config.toml
n_head = 11
parallel_block = false
warmup_steps = 276
batch_tokens = [65536, 131072, 196608]
MLP neurons of a small language model. Each row is named by its layer, matrix (down: output weights) and neuron, and shows model dimensions 16-207. Each number is 128 + 32 x the weight over its row's rms, rounded and kept within 0 to 255. Numbers have three digits each. A neuron's up and down rows have the sign that makes its largest values positive.
Before each neuron's rows is what it responds to, as a language model described it from the Wikipedia text at the highest values.

Description: Mid-word name fragments
L2.down1767:091088119175110154139114091138171130153103161144107165131074198092093113190138161135162135129119071156151115098141138177106132161111082115113126140086145095153155125124112151154125139103185121131093092104103143174129137158072137088087159066180201136138105132165089162123080125110096123154094133098119108096108152113178116202154126172160161167102116198099156111177085150189087107098111145115082107070193096118132127120142191063154121114133116195132175098175061084104154100168140109108130172122113099152087115184147137097062130108130144129057132131104101152196116090073130090117

Description: Locative prepositions and descriptors
L6.down430:083103150182125169121157176134143144143079130134134173150182153089078126116071081156172170114118075119112070193135129114099124146053090218119142146096161082084109126123118145160193093104107118104140133168201104154123137099095171115154114102131114123111152062114128132149129168090090073142159210089137132072110147136103077114111139131096107178094093135090133145062068130089137190128104108179148102176105150116131146150138090148060107159062073144107107127100140142130071131087135108118179129104133094121193135150155179155100146085172107125145125134078089123147095190060118156064

Description: Word-initial subword fragments
L2.down1787:090156204156121110090147114131134156153141206130160158115147121086128147140141175112135100158068135158193146089156100109197163117170108068154114142137117144124136074149145089130123119124112169083101127082093155122137084134140066135076147136208109137171187097198112128140140159068136114139151144184146110140103201178081158068140079140133157127214165129157147114144126157145087107127088155146118167209075128120111147137153099186116191135150102077110111139189168178145084169097194097139161112189154118076150127182109139113097112119102084109167130085139151141092142165130147114161

Description: Mid-word pieces of surnames
L6.down1369:089134046170129126110094091125112118136172146156198100104097098141192108139156143139201115117138104137151151136109189150090175124090132115104135053097135188104128148116075161202092080088167146135146142161168101176118139125101162195118171120165114117127097150106128085177103090138122175144162118046101108114098128126140092188137127104132144081133133099117160150129101054159162151117129149116127164159134169196212126137146144152097041148116147067130106057087075141112151107100134112119152155087117094105102089130043106103110112164090167148127149169153086134120169128161139100097

Description: Mid-word continuation pieces
L2.down963:069084112132147132109105169134087111111173151159178125106123122139122112207097127151105110139201160142156115146111129195105163123107138129102144145135165132090072094165130132184089126166135054139155153115130141145188125200157144143128144147121075183138159121179144090205162092137122136164130131183140119103158125141105124174107083045136120112075109112160111067139129121222101118119174097132132132109136135138148162123169150111128124187177058136144096145136157095148180106129105097086091132152142100128093141073154119127072142182064095119113090112091106126102132122182098178089

Description: Year-range dash
L4.down1329:104082195123141128137144137106077156112128123126128072112174116098150127139163193208150074162168142133135121120146093085114145097063149089151149148143147113120187119135142175011095132128111165118150117137168115154128120084174183151102152124127114127160141130116178144132155117104131112109115141158102061105147152205082123132131109097152113155082151175090124131072093143125129155119157144119087057129121083161099112130107128054121073184153116076185071157134077130085131147139125127086093132125170160113143143161078152146114140119129096133090116127100124117173161121150168097179

Description: Final piece of names
L4.down1119:115163126154208163099137158113127093136129117078140140105133145132129136128173111141143109102135131087088091127151140154131148141127138161104164158142113060184139051148152171067121145134165091116126148123156146103158115128167223143102173101109072109071135140155137126116072104118166123156109140097098132141119134121116188148084108126181108161124088109120188159131119097149137137174058099136215121123131088123114090178140111215109144115163168137130163173160170113115141097136193146115115051101116062139149143129118137179079136172104101117146140144131142109080125158139082122107

Description: Noun after possessive
L6.down451:090159045129139157152174075155139133092116087126117154088089117133151145173125117115064152074161132108140123133140139134139179101084129126193144157187103206175165158156163118149126161103175087068150201105126193100146125133095111161045171135139090150145166158129123126104127165116171107138119112137182154107179195109076163084106094111105149137111143113089032114122105133130129086150106171115163117164089213189134099122110112143119148147170097165093141193175171138148110101136152145129160107142116169107146101148136137177184080136113121165147094141136146130188111043107071145125

Description: Number-start and season dashes
L6.down1818:124137211095196158139102139167094127179137168103114221174132086125092108151124122145115051168156143146154165090127130116099187150105089134123074129106126101097095129140103127080102102116119130103104136126097063156154164159125111106171132094197115104164093073148101083160077113156182115074181106078098102182158164097139140144138107155061100153182109175113089046162141136099126129161185164090085135129144164149146177125134129144124150130140153095149077143157113140175109131146061133081113166133038136103119134137105131170186101166117162099141079082086155102181136112128136131126

Description: Prepositions after noun phrases
L4.down463:098094130143083141085108085120187152161112105119147078151073081135114088090104127147077084086132100173169135131112083120123151134114121147107175180136206136100108135144140147246101046145181119137106095171127171129109111178144149159095150089167078069129110099099189101090137104193133159109163144162097122117105183096161107133053134141128164120123106122159228149143125156089182056171139111096157108125135141091077177125100109179108157124129074043096118127202184101100175155063142216114156124164150157127108076133103120165114189113096156123185114145128094105143101115104143131128